MLP neurons of a small language model. Each row is named by its layer, matrix (gate and up: input weights) and neuron, and shows model dimensions 464-559. Each number is 128 + 24 x the weight over its row's rms, rounded and kept within 0 to 255. Numbers have three digits each. A neuron's up and down rows have the sign that makes its largest values positive.
A block is one neuron, or neurons of one layer that tend to fire together. After each block is what it responds to, as a language model described it from the Wikipedia text at the highest values.

L7.gate88:175132123157161132138156113113121147144144143093139120108160139163131125103174127134163155120156084132115124121139165098089122096108144139091116146104111155116105162118150125070129134118141126096088094118162123118127109062168120121101118082123143091137128142148116122119100095112116125141
L7.up88:159158102169127156072193112078122130143109176094143119117140156165112114151192086132131139135160133181109122138139180138134122118136132125133111159126105140153110130126160078090123162126169181080091107103135105157121144114173127116125149097130138099168071131125141106119112134116142126133
L7.gate929:162150113125150143068169151143125165128097131137172156133159123154082119129162117146128133125149149119126154122112145134137130097120114080089107168194140147103161139154112113138133094154136157156141139148168135182148106124158113131122125094113126128095066160154137154143173101125100159122
L7.up929:137099125145134128116105138142153157122128137118092109120093105160162127136106134109126142134126115122172120124138088148110124109137135084125129151146140151079126140102125149129163135106182117092113112159148108132123140083111127105128128098141103125156136134124116159118094090118134101102
L7.gate1088:128155124097120169113136145109153086119143160140154127084096088135139155119133146108145134117136109103098070153156089164131126127163139170132098162158107080116109114101160152140109148138124124124118114113147148116127105091154118099118067135102075139125117138155158112086149145083151135120
L7.up1088:150139149117160149146120102114128119146093178130112144145119098110149094118134119107142131117100126129096099129151144105132119123121137088109136101115141110157107139140130180179164213138156128101072134147153123140087099163113147126097145090147145169118098069127129146107068139150125136076
L7.gate1263:138139121114124109121172164086149088145102105108142131068127102143075137108145127146142132143137135127131132112092105131118132100144132135120075138144138141109142084107119121049127124118110150123135126119157124145097121096157144140145144112089131127123171166147130137164109161124104118103
L7.up1263:165143110131102147143163083101195162134109112126107123159102125153064149151137118134091124120112123151207139094179143097149132118112082118165070142138110121139112082081146110119161177122148122097139180114130123133066135135175119135070149151136114080180136128141102111158116120114106122107
Responds to: Passive event participles

L2.gate186:109099159186107128113106110117149116090142122114118129109084094140138137125136146126109122112105150090119143116127110101106131141133159124148072080098155138093170147138138150148116118133169147111107137126111140114124093103130109139114135129154087151131127152175133111122133144158151129137
L2.up186:123124127134118087107128136129128113119124106092136147098081158159151112131127128144120122086153137144158123077149089140117138109145139137148135076132155111087149123113133142161157132132139135101097104128150092137138107121116140162121122127136124157139117144122149144120111107151144107126
L2.gate190:102135113179154104126178114096110118110094118123125088129156134124074177106146135106141154150125093107124113140129079147077134157108168116089102102104107129122127128151116108113094127107106151111119117103101065098170133086142110132121133117109111155118136140135114101075125107129096087123
L2.up190:130091103133121134070111090138124112104116117115147158151156156168124108133074122149138089118119139122175125131128100142113182136155119146115139119104164113139096142116133164079116152110125142104138135142123096113116126126121119145083130153133162120149106154157076169166163169074062115104
L2.gate434:118088117170109098113136115141125164118094149150133155086107117098123139090140130160127117128127161065125075168130143121110100116093115103056137115121125097140128148157158154132112125117112155140158124129095162070133097136116068108135130116145096150111106130091176155121131134125112113116
L2.up434:131099144152144104105134130118135119126152155104139074136157109158088120123116120129095050142135143093078133149135117178140119082145161073150127115094120137111150121139164143120133130139126128149102133137100111176153114134128110140144143138159137113100161151148132139134124126146141115135
L2.gate504:165135157091103112123108136101128152161131114112119079080097132178127133115157150162120145104123145113106182158132155101132129118142130116112071123182156122101096116189133153134106118133141088114137123129110130124153138101117113138098110119103135105163122122112112135125095095169112161092
L2.up504:114102121117125096100129135105140165135132138171098114109134152117153113128128151133118146117140182130131145126116138087097136152106138136100141147133151156139135124127120116182137130168127105127126124143110105121108111138131121138095143106085127112060154122153145158118155152145188111114
L2.gate554:139097084118125156132193107134160138135159162149116137089111130128158119144100130106147110141144114104157119184142110135103144156163106164126138149151125139118126133152052109102079140100107112126116152103150164149154117083137157124130114147150093114110106118143110104117132133116122195120
L2.up554:113135162140123138157154112125134152140089113128136130110126112190157153112165131093142107111124147086144113153152147116120108152146147161136121067158110145141146159127111124114111137098152148145129112110109145071138086093120101126151122135149085084091144128147157168104102167183146160105
L2.gate670:125090134131110152129142139151159131089141075123121124120136159115155168111091152124152110109135153141119087125112143116147124181126139151136152137092140115153116143143117118152133130129146112165139125106142104142151134094131093144107097093113138152141116144133150110156134119102096089168
L2.up670:107083138123136132151150153121151151143136091135159128104137097142155120108088152092141096140111129139159132181156096134129152126191112181142129102134112111141129115136142143122126146114120074112139175110143094174131087146144134173165121148149044152181118159118151144127145118103113118127
L2.gate681:140133161139198135125142126127178129140079127134130107111115150108127129137107149087166128139110152136090116143129113114097144180141090126122163113166123118111155135146146162138107156095174126139120144135125161174154153129097124155118135155085120081104074120148118147107098134161121101115
L2.up681:161132119114135101084101107138177110118140141104125136139114111179159146175116154151153125088148147136174158098148135100113124125122100121162114116143136140093111146136125179143119106128096141111150112137120102141137147141145148117107132119141115122100155140101121109147142102148175149138
L2.gate702:163119129170123130141166194154098075088125148123166114128114118121103185120117136159131150133190116133139084137132102151134146119118144143108138124119141085106134113154106151116114146148106133123109153126126117103144129140101103112107129167134161106137143137144100106155124138155160109129
L2.up702:160106102142091114144131118130110130088156151137142167131117147130125132128136148088166138119146143086134095079099122174066128124109116085109111116125125108079150119113131169132107143097139113112158132150132158136114112098122094139114137142102130116145118099108166093087147137120124127097
L2.gate809:167154118137120129143159117154150126080129093106127130118133168127126134138119149114109110111141161074121125122129100084084136141125170170107116133105151079114134132123122140120080137115148153113135101070193113149116137086116113126094177118133099134149128140129141166128096074174106119097
L2.up809:102138156118108132154090105113112122075122099163145132123093175138101110127139126094133149110140166108148153156161122113104106150134140181068107145109167132128102149133199143141101149089108117096136143133143127127106121124155134122126139163144124129143156150151094138169103097162073104107
L2.gate864:171104142130140102118135121148134131148130149142087125133084131121160134164103121124129136144116137078099085143100098109101166123168150110112074123122126110169150123123126136157088127085131122143150097123128097151140112143114105135115138114142107083101128113116102149125118110162119108105
L2.up864:119142141133120125124114120126129124146101143099133054123116122151102130142140107110098132138118135134140112183109092130165144101154111144147164164106175103095124094139118125140082158137122096122136149127142138122133144100108090129134059138164083189123126184137102133159133110101102133146
L2.gate1287:151109111121102111144087159166146153079125178122150113156103159132096150127154116111115116113114124103128155089132142180112149106109136103109137139111095143116105138115151146155139117132140129130126096094172200160145143099164129126115104100157151096118110120114211087076117111089156101150
L2.up1287:110154102083167148090070134171140136101093111137119152156107166166057138140097157147095159111128123113156154134143156100119110113124132122143113134145171177097069147140107121193129117074118132144158108116123118110130150169152119115113094161138109120103098117128169121103109117094122127140
L2.gate1975:124158138104086080150128148144168098145140129114113149150091128156122101122146117056131105112141161124093131136125125150114132110127120103071059162114128112120178148092137138140111116070152119116159139121128183111127106131105160096094143139134044160110118147098102142131147093116111103124
L2.up1975:128137183161102135060159115128109091123200123124104126122135138119119118135104117095065121135125095140153142121130140147144113132125166126116121125129181112119185098158147188150114112142156093100094156113129171112103131143136125124119153178153077146138117107149080132140108122133125117066
L2.gate2078:143153120106149111153127099105137151166143101138117096098153174086096171152130122145174079123133141116116077145101159107088131117115106173141109134144126099101091125111162184097108150068137136163134144175144074102150113094143100089172144130101135115124083124122158125087106148110133119117
L2.up2078:100142144119148150102152125112115141095133100133084134165132135118146141128113133121103133131184120143174157106162091103089120178125111149135138142097155145132144136151141097140131128139154108147150130127137113140097128143097105160154104115124121140147125081152091140124115150168133144076
L2.gate2095:102104145127115171140102115125132120149122140110181125117094093161131185161133108117152120082105148130112129132124127104139139147121129151122140140162113187109123138103126091125140092123128075120165106086148111090110130100170143169147110127146129136161120165104121133098083102116077145097
L2.up2095:094115137121107206117130118125165143132104125079173112118108110176144151178150114104126090125126113115090129133115132108140147115129117146122136136112117124138112115105120130107098078092155081125149129150152121118142117080123152159114097157155092166186099152136104143126070143105108153105
L2.gate2105:175121152118110093114128144153131140111108168120145124079146119129115145166185118142130149142091140120114091113151120102102124163100154139087135095140168128109153137138128120134119108103130139113163073106125093105116151130122093133086147095138157121094146191179088115166167106155136111137
L2.up2105:133118132122107166145126146165091152130114132126114150115091140173141144141142127145142134123110115109105151119136085117135136117108150133086160132126122149088150123169127152147111121106124109122181147119176167094168150135136088145113126101170124104121117187066088085124103132123106140124
L2.gate2182:142120091112139081138139118128171134123126102140127136061109133098130138175106139121142106088119155159122157133149134111084115166133131093135127127077145136131142097127129144152126129125173178105115113102159132103122086121125120115136116133119072124118129113136131115121128137124121120122
L2.up2182:114114087083075113117110097112154186135152121113100146102130157133154147152109094102116130111113144110128125177165150078104135172161093115143160102117167158122099090186119125143118145112125137144107096148108091074131143128147130132127112121129111164158110131138145127139127127083116136116
Responds to: Month names in dates

L5.gate1891:126150121155142124123094127120151109158158143131085112137117153129153103129076132130113113116150072117132157133131111139152101095150108138112124126149099147112130096154100156115113118127150124121097148102155133158097138120121115132106137120142129118142165165109103164117084176149083110104
L5.up1891:089108090127131100085099156139111161111145094107147133139087150129096125100174112124122112107108079102128076170108159147080084105147113144105154112105118173102116173112147107111171144107123121125133140131141162091131153122154134134156115126180080142122159144130171126118120085094129125122
Responds to: Final digits of numbers

L7.gate858:106123154118067116133165119201124119127156129139105129134183094139144169080086125128104132120105152107115113131132126128085121088150152134153108127127161136120154121130130123136120121103153137115140123127128174078130122106175140113139148155137095123138098128121119083122124124129082124118
L7.up858:133119110088147099140156100097179107115135128154157125133102154135134115100088157091144127187154085102184130169207124093101099127129147135097137100123106118094114181133188129154150133123133135113150164110169107143083141126148132106118165122095083142108156110162154128136074066122104124097
L7.gate1559:131103130165138124101084149129101092147100143125170082112143133146122123105122123156151104122121140159150163146191136148079100121135131137123085091133130134134149100159129165120109155124153113122144150142137147142156118114107146114065189117130118127107112128149147098087108096170109149127
L7.up1559:142127115144119118128079127134134119131073093087092122119128141111119130151155103112130112160117101096084130105112089115115082160116166158161131116118138123131067099132121129096152116094125125126135111131118110088141154115157153160147173118129158116146117088128114114097140189073172145114
L7.gate1806:145118113118162110159127133128130126147124158120116168151112119098136123092088136117118143109140128127149115108106125141107147126132105155101140121093140122085165124105112163088102116117142130101118153143147120145125136126111125097104160114121116140155096104153110148142155089127097130146
L7.up1806:105143171123135144176161155125178120151161136131135147139144170098114124121163117159117113155158131111173074178142167138118097130162115136156174099118063117141161098132126157149142086078141123098150116097138102123106131112124126172121146135143153151041120121114142139139116056153138105136
L7.gate2160:120132102116106078120152150130120134114150164080134127097149154143130159104129126146146174143144094166136071128172139107095111106145130132112110085126101094122136132144139137149102143161111111113135093082130118111141128108132130162105187117126150162164133125136086127145139112124121120157
L7.up2160:120156131108109092148117121120148121209123091135103144106120147116127120117171121127157139090137189117152167112150112140146094115152106127139143088095155139131162113138147126150120129147155123088110205137141145143120089109086128112136153137163111153105124132171139135132106161160066120129
Responds to: Place and date completions

L5.gate738:173154131126121112095151137138117156090145117095110121162117134139156140116117125145145125127140114107111100164112126116104151120172103117130128162162092105160121176094134150128121097167133147136115147143121155143161164105123114102117123155175121117123132126120131109108133098150045119128
L5.up738:109141141111124131142099150153113155168127169145128116140129152141159145111177123128116099101135155105145085171113047168143139118123123158164114127147154117124138126151159156135127134131123109139158099111111094125117118128133068112150120113112122055119084130159152092104064130157160137126
Responds to: Time-point words in dates

L7.gate70:152112112153105121118167160146143141108134148130104094101157066121146161156162149173127135131135128100092150131091142134124108077153127105118186108156101165137163140146145137104127166118111109129131117155120164108120139158122132110095140132137111157127141160088148111175136142108143134135
L7.up70:109076145103112147119140151118172099180096112103128127118143139142150136143093154127118149155150135126122105155108151122118122110133119154153151101123099112110109164136179154113110147125133157143129110145108141123150139123130125152098126235154125107147160094128091073136136128122119166155
L7.gate822:093133128124128117132117096120108125125151130151147117129120131114113130134117126131100136134136098118166143135109101144132087068091122114122119104129137129172167132112179160133138120133146120142100155117104101117121158131121138125120098110119160189113171144164112120153100109205059101134
L7.up822:088132110157161104131113121141131151127135136157144112171106111109131118105137107111092134113137110171137133148148095132125101106108114125138143071103155123151135124113199145119137116108140106127093154128083126118130156142128140120136083114131172152116191150128121133154102132160049102121
L7.gate2215:131141093102088103161162174118104118122097138118111124088112134148139159100146103131156109136143153128139130087105083141119131106165118136105130107120073147101132130112109146076091119161116134111112130187164137110090166161108140138140152141126115165112114141163123114117141107161138091082
L7.up2215:139129134109112134168108135147125146101174158110132128097117146112119134118104154112116129126115176095143077132095149211118130100128122132111144125157078129138124130096103102126130110119134160146119130118132141107151147123110114127129146164154105120117112118134117097152117092144102102058
L7.gate2301:120124145098128121145135186100100124122061126149080132150113151131145119133104133176146107089131127106214146136111112154095161098181139089144170154169113081112132150124112121078128090134112104151152130150116115152150119120127092149118088124126117181079115107137119097160111088136088115115
L7.up2301:156126115097139147131106140182120134089127096125105127158124091148128125146106118077140135138080141086110115126101100087127155143134114131146122093076123128110131116106198120123144155089140137106112138138129189139135119116142121112160138097130130105152156101128145142095100115125132143179
Responds to: Month names in dates

L2.gate50:135155162166129104134110169092144132126168096127129151094122132117118143106146111113071111148141161139166196119112166127185142123140108129140099127136156127125169139180136144134135117131129157129139121176120143130120172094103133128121144083132142089115131128077144143126167102134128127122
L2.up50:175141122138119141136118118111140182131116138110167125120116117130160133133165123085144109103126123106140164160164156162144128147131136118133119129092126156176143123129123118099113146110123150123154120156126147089126123124144122112148183143140165111119118129088128123144143108152158137146
L2.gate121:105108111133162131141133141112125121064100140101149190104104116117158112149144151151113171116154142098159121116128169119096128120129117147120121104093092096103164159093127139113109101111121098147156139150148163084135090129104145115100144145131120096138119126152139144097125120160145132129
L2.up121:120136136117170118145171155126160112147146160092089167120102155117152152102156122143113117108107122116102106132098138114144090180155110080111115115113113117102135097089129087133112101128121090124076139143169119120087174147130125132119147129149079112158184124152141177112130103082139127133
L2.gate132:118107132127097139153146126069149160106095145097139128159112124109126159085184160152139104147127142114168198106153143151103168142127101141144096149088180106115096140117125145163146093158143089133122150101112118110132109130069118115127131139127155106168124102170107081179097126131102153138
L2.up132:142152081124113115122085110114138200140108146159154146131092097128114134104117169135095097147108124164084156108121131174099165134123160112081110195100165110115101151153105124158117102083126124094142136140107124086118152162090154147155145146122102134148141116103142133129109087130090142147
L2.gate162:112127128123124121108125116152142124164106131132126075086163095147143095133112120114164116127149129131076142097145128113121179126171139109093125125127099146102119111105083126150112122105164130114139104138136164133156105102182129107098114123099126099139091067062113154132083148126152118128
L2.up162:128117099138120119144117111116110161097107142106099149164097112105184090132085146110130134151125131117135151120153165171124139128098154138158131080100088130107144114177090139162118130136139137111147089141078165167120163132096110100174113103141093120132107114194161164125146160129134157136
L2.gate211:116082126114093100130135146122121140084102121158126133109108098134124138136124152103172172088140102120145123111119161125105101126120188104119137113111096120131106152135087114141141126129126127139135113110137165126098082083150087162105123089113103079132129126139145144117102157127148139160
L2.up211:092133120095148111123094100097137149118112122165088111138132108099105096114105139118125172091142133082102123104110176196124122170124135164082150106109099157123189159121094122108143121144110136115156168137113151133092082146118107138106138097112119102139120141177134148124128122143113164077
L2.gate241:136127109127184121141119153086119108149141156114101117107101163120161124098129160142141138116142131112107158103150109112124166184124157108084096111059117144108158085112082107118135117120150141134130140111111094140115127123153115123125099119131144118070110131139147124124135110094152153128
L2.up241:142121131085108113177108144092161128121156133112077144155168106111138109140115121120135127131127115099139116170133149125112140077134148118135108095147112125123116115120144151132119129101137111132114102135184135162131147125168145137160175146103086128146163173140139150099168104115143115154
L2.gate426:120131130109134120100179119094132153106132127126155130120140117122169140141135121114147113119117101106121137131127136151095157141106129151140104123092105120104120090133142151114109087138137140134115138118104098135128114079087113104093144156118118109120156107110134164188173150122073162096
L2.up426:150120143129158135094115110095091130129086097078130095140134129114087139155126108105141168112070120117136100144115151096086171137092127149189146064100146138128116118138116150092127102094145140110109131136132145121140110076112114117132120150116088087103141129139107070162135136068089144159
L2.gate640:131101104121125135109158142152133177135081073141150113127144133138109121081106160092137113119076093103123129122151095118112139108163125112124133158140163132115130081133125091110131088150132165145118135122075097144121118111121092101125111136168164160165141145102176094129138146085107130131
L2.up640:133136157108175140165178115119098106111169141132114112119104122077111127145146150177111144146137100151141103147130133122175117143152109105128175111099126136145133092110122171121148119111100135105104155161146100135137099126103095120081122105083110128148143141144153128136121113158174099151
L2.gate832:148119129089150105094157112113140117152117129139141114116126164133146115123111088116133129122135144136123077146093100086134145120126113142154115149152131083138145149161132162101134160118139194128129135174124186100152131098093098146122114171112137092139147127161117141145089101135111097079
L2.up832:150120124115136159090114134134140097130106159132081122138148170152125110121158126138143179158117111144128119079061154145129102118096090136164125096122082144115134141125131149118183072120128150107140103145091123098141150145120100128136123141154078123134115098096095101152124123106111144116
L2.gate1134:085126171137120125118140143126134111118146125138123107141107130185133191163164161151133115154174116132138113098130098148093162151124103160138103156152136133102122133130144148107127136132166127150124123132110201138120148154166101074112127106104136113126099137132119126081068110103132114139
L2.up1134:117108141151109158136123107142122111126137121100143145160092103129138134142115106148119153106098115092130136077120146115091161157095105159133078145173161128136114106130133132128135103138096129137153136126129126141103163151181125108155110079120118102180149133073100120135094134120127117096
L2.gate1307:107067162137136129079153092144131107121126156117127150091098143144125158121147116104104118149107152087161176109136184151150124124094119120128100121084083137092072119110094120139095127169114142127120105145132139144186146111131090129112124121125154100156168127104108090150109158114181131117
L2.up1307:123142111113135117118130137083165143134101130117156089098110171125117119170128144152106097118150130161136142109139129130138123103123104077095163141122126165138132143130096146111123153162142153117138125113158158132126152124141098134125131127154138117112116081170112072152166122123097127155
L2.gate1579:119117105147127159136165142087148147157141094159147133110130124164130157125153128118098120110127133122101113126123136088136136122167118159150123167137110148189129145102097123103110108098131161140119141162123135160153131090187130109146173143164118091153080116094127128141076135078150146112
L2.up1579:118153130156125137178150128125171165130176141140169092148134113132094095108148127133125099120096149109129143141150147131119108114086151137153079165120145130146115123175111131129146142125123111131138108138107132109157104151115105123095142118122115123173081109167125134110114107128138134137
L2.gate1625:084152122136153100137122145102090140162155113123112133126153149167112122130169135124127082115143067157118146159143151123134112144130154124103120149149128172156078136102128138170115121138133136098139104130114185146150140166125109090119142154087118116147050130101142164163098119122116142133
L2.up1625:099126079120083131099141126138159135123121177131166121144131062122128133137136135106102117131171117114161201125141113126095157083179119092170126139103196158123146164154173136125151138139126113131136152162141146124075096127111125124154148161165150131156090110137100114121102117139104177132
L2.gate2052:125125111119118094118125144107112166109137115149129138097124121136129168082169138116107134116133142117164151132128133139128151105112132127169114120123163124105155155101128138135128112118161108113136099166081162134112108114129083126110134140070089136166145086095125170152081126141106140146
L2.up2052:102118151111142133123192142121124163136104137157143146149170104120138140105130130114135156138104100115154187154085103170110185139191107140156108140087155134170141108116090094138112116136130126129091135143114138123104115130137130047128114174138127166162163111115150131122097151144106129108
L2.gate2203:174151114176118120145155130096158097119108170140130155092131114123144124103120098115151111138108165143108126168137114143119141174127123107115111164131126172118131115091148140126133103135138132126107153119127096151149142130106091125114151079168133157107142139157107126133093088144122160160
L2.up2203:124103124147139170134142120123129156112115127130168176128140131122119159104107180109143111157139116111111136146189126163125133198183095149128137166156159141098103121130143103122122140084137137122065124109113129136119108146084081120121173138115105142119130123139172141144118122075135157129
L2.gate2247:160104084152116121090143154129151112115102166113145082122198131151117141141190112142138138091079150145125093142050121151117121123131115129044160177106141120147120130107114149130139117111116133104135138178136098120145120082075113130129121132118141117159153141136158115150150134120143153120
L2.up2247:116123158077166108118093097120116117135129112115102131146139129112120120141158153101109165063122122128177121193157129095136146104098091158135110139131128118154135098125138130108114114116124159149096149142150158105115139116121121112061156134133138143131131086134065136128106111111115111164
Responds to: Free and participle words

L2.gate20:107102147177117134112140142120113141151132101127128132129121122128099129158132134162132082066108121090121109163122120115102151127105125139107103086113128096133112113152163159118101160111151144175188141114099122156122086143184103091110145136075141097146092117062142107074126105178117119127
L2.up20:130094128137136118140118113113090136099153123158097120137127146119130102148120190158113116126167125123182194102134118159104098158144114106152151119126129166104121154113181163122191133111136116135133111126130175070132131124144128150167112126122102177107139115133095131117158098177123121135
L2.gate43:135113131131111084137126106087132119134182169112111166110152136117156104100122145139111105122125148089148082142157109097097149152077144117100109116164157094106126113207147119139145140122118101137124127146139122140113124150146149152094158124110094114154115146109088172095157051139136098139
L2.up43:119134127151098084172142100080151147128138114067128124166120142148121149099151157157075071137074123122197140118130115154116137122088153165166103115173100144120163125087127151160114136103112138113095124142146126120108105101111158124134137082101091129148142103141094144093128104137149067109
L2.gate289:129158156124115099161172114160140152121148125121121097143128145124115127158106138137131137109104114127113122172143132111122134130157126107088124132118126104127132139182071110143111153108128126098154133140116116146123085122154098141083131144112126154120142162131136187150117100136111138107
L2.up289:092120159124136116150085130154162115173131127129142123138125129141096137150146173124137110145161176179087158145211141130125107134162149092173145114157127162127125167152137163143145106092120131125149106130107080145146083089117123146134106142140097108110095163141117144097080112154118112151
L2.gate326:134111124152104111097130129136108140127113162141106136130150095114126138153102159116130123146111134124139129137136112134096129172123128116155154140085133111095144106118160139148093168116142139143141126156146151136163109110106129145119134125141093083136133105147134164082099104145109080111
L2.up326:138127101142131099137122112145128119140077144130155145143084104128162114127138124114095107074137130185152112168108150124126110114128107114104117160117163137105152132136205145156119166137135142122136128120139140136114149165183140157126124142122139115139098117132120150123139101131091137139
L2.gate502:117136134122125094151126118118124138166120116113136092108155134160172171144166146140167089134113149140159096122118133137112113157121133099103153158119111128107155170140143161113090133126150117173161140134133173117083113118164053118116122127135123132167112184091052137130132115143087136110
L2.up502:098160142173123113145137136083140089129112104140135088091156147146134113066144155163143131172183124139112127145113098155132132152160156115118152160098128106135074174123169124119128174119145138127133109153135095111138144151140123129131148122104118144138121163123097160134140116161153119120
L2.gate565:157122152128129095123129133130154134123172125131122114155109120152145087118126153122137114117195131163197085179194134129092112165119158102103150128147098126125103149148135157136136114097154131089140127099127109113114116125144100148121148134164104138130120122141120159106112087152118106087
L2.up565:092159169129122085166149092091137117120138172113126152151160122094161123094119153122125132168101155127124104091163148123096150089094141162168137122147139123097142131133141158109109145169152162114104139140143128158150167117106139150152120130138133161059097114121110122132144139106147090125
L2.gate815:125103141122137139110158094134105113145140157112108106130118115121098101160110161124111069135135115113120148134174117110124110177122136130115134146124128155156126167141142134082113120122177151072118118156070125125136104106122097113094150098151127119132119128143065089118092121155076108094
L2.up815:097104146134123115197139112185120102152098139168093113117146154129123127130100098134132131174154132116147124121168092116129115133158112126144161137146121132108096098110172098117120120115152112140135114123157139115158147077092126138134109151142119139114129153143085158129135129123113133129
L2.gate879:102098107148146121131130129122137121142176130110148142142139112109156138078137123138119100152079143150141123141156119109150121136125139166161068086097125128113134152139123143115089162118188128127098089131090149137157128126131150124110096113110165097129154125118133161110149157132150087105
L2.up879:161145108131122137132143101157121144149169118104127162160098110122138130109089171126179093099148120162128153109148114129152091147118106080139098126118149136116163148083135152137123179100105160118148097141115154119151120111094139129109107098163161154131144130095111102138120099131092115117
L2.gate936:125151089126139114121121112131153165136145152123105132098144140134148147161116129105141171135122120126152072155165152097127130119171165123140110102181139089123091081144118136144078122157173149122132113132142140129105077133134128121138143150134098136118120126136120127162116110175108088138
L2.up936:148144129125087120113109130098129198132071098154123162147132157130132127123130152150131128136076139156102139143164112148106162056134137121115144105106173127136093104134164129156068125116129084120141133161148157102111180128106127096168194112110135163137141093119171158132128109104100135129
L2.gate964:107126142128159125116131143131114124101129114134131150184133157152115136090087106129089110111130111160126131162109120139085176085133133154145113100090135152159143150147103135158144145095129150139123093119147092133097142096127099107120131125090129129147153151114129159156093112134104120116
L2.up964:121171116128130105104140094133122162153158116133145124171123136117125137110092127120109130125142099146131179132120157150113140122147097062120112087133126119109144120108122149156103138148147116108118110128122131149119108136126133161096198167108127149168110146123172112110107089121137150154
L2.gate1038:130155134140116083161131128102139145145154099119159138116181143149123148086144132101106125134127144104127104137145116130116127086115121106128122120166142128100100042120137148158128146101152159115112117139168132138115076128154152135137160130097115137147128151143142108098146112100107089096
L2.up1038:127163151154094137129117100126088114103117140138145180154156129147100124122131140138149154159147125093130147113184086119115181137135155136153134124162161090094105120171129113129111139139086115120165136131129125128104129142169150171119184162151107130108134144141117164154111099148147162113
L2.gate1370:144096133158121113123167129113144141156153130110130121122148145162140161117151132150091116132159153134111063109163123147128121124099116112111083111105118119112144120138106143122153130137147152121110104122119137144093119128152105106121127090129148155151166172128133131130170132137159079170
L2.up1370:103179095114109141119139139178176151126147109123137164104160144149129133137157142147096109113158125115096133145136126167127115109163107095166099103140158107111160177120116173133122117145150166130101118112122150138131101137140115150109112121140159139118096090167145151130155115139139144129
L2.gate1638:104125118133126141167115117124145123124136137125137110126109132142110115144075121114136114099128138097173158119156119104095132151142152123158102084130138107107133148176111153193102152149118126142105132118107113109111154126140120184122152146107102125145142118123089115131124100173095113106
L2.up1638:141151133073160072107120106122146173129136111151124118126128113139102159148103138130119130097131158145119077135159134114082128107167160107097142108161094137112144092099081123176165129085162102093093131091146093132093139122124112120126147151142093121115140117176110127106121135110122079111
L2.gate2026:137141147143132122145101131110142088082150119173133132160154134104124109112126126135126150140115122126120105123149127117112137090148135129112094133156146129125111146153149123142136140111150141140096131154148216101129103089093130141092129151168131107122123132175126145126098167101142101121
L2.up2026:144151131154146095118122071114173151135151122102115135103109171145068137099119158114137134145126122123144098121116173146109086113101151096106167109197098107134142114135075145139091108188172172080111132111089153149126143093202138146126123109136176100112150072169087095126105130122133110089
L2.gate2261:099114143140130145159111143111129121111154119120157129139107139150142091137126104098173144115119147108149182091160095137112171178178144089154111111150114145131180161083103155153147156132141132154147132094123118115105117091157134135120152158148112088116115122150126179155120109124143121134
L2.up2261:154155111133143083137160137111139124137131143106124130096126148138123139119119152120169143147137158109158048148111197109124104113106137128127142092142076111137101122120093147129168140100139161070089162088172151134153119148108152134113092101107146094128137135133123159105132147128152096145
L2.gate2291:108123117137162124173111140137138135100133112169197176123108133154140157121146133142144140151124104125123095138137149111135132134093139125128107079139087141086134096150132094155167117111155108149124125132131132116124084121152121124130127119159079168139113157156081122115129152127144098115
L2.up2291:119136149137115104112130172076145149148162125109088107109116132106107133116153106143158120147157104139120145081138133156129133151120094124123167159146152137118131096129132175149153166163125119109133120117158140127116134161098119170141153128154126127166067122071094157137114136119121151137
Responds to: Number endings and US state names

L5.gate2105:097115148108114102130170140092169101141103142131126124114136154112131162186166158161130139167119115164149131159134106113143171121118123127152122134138144164145142139144145119117094119098142138140131141137150100115117172119128134117127172102107095142110145132116138122109128122146122146124
L5.up2105:126147088101155153113128114150135157128108160144128116126122095158112117162146127129164102131171117148107114082157180083104120167088136123113089167106142133131115122151131116092110140164119139082069125145080136141125145130130128103123107070141139064182180150114116131117151113132114124152
Responds to: Passive past participles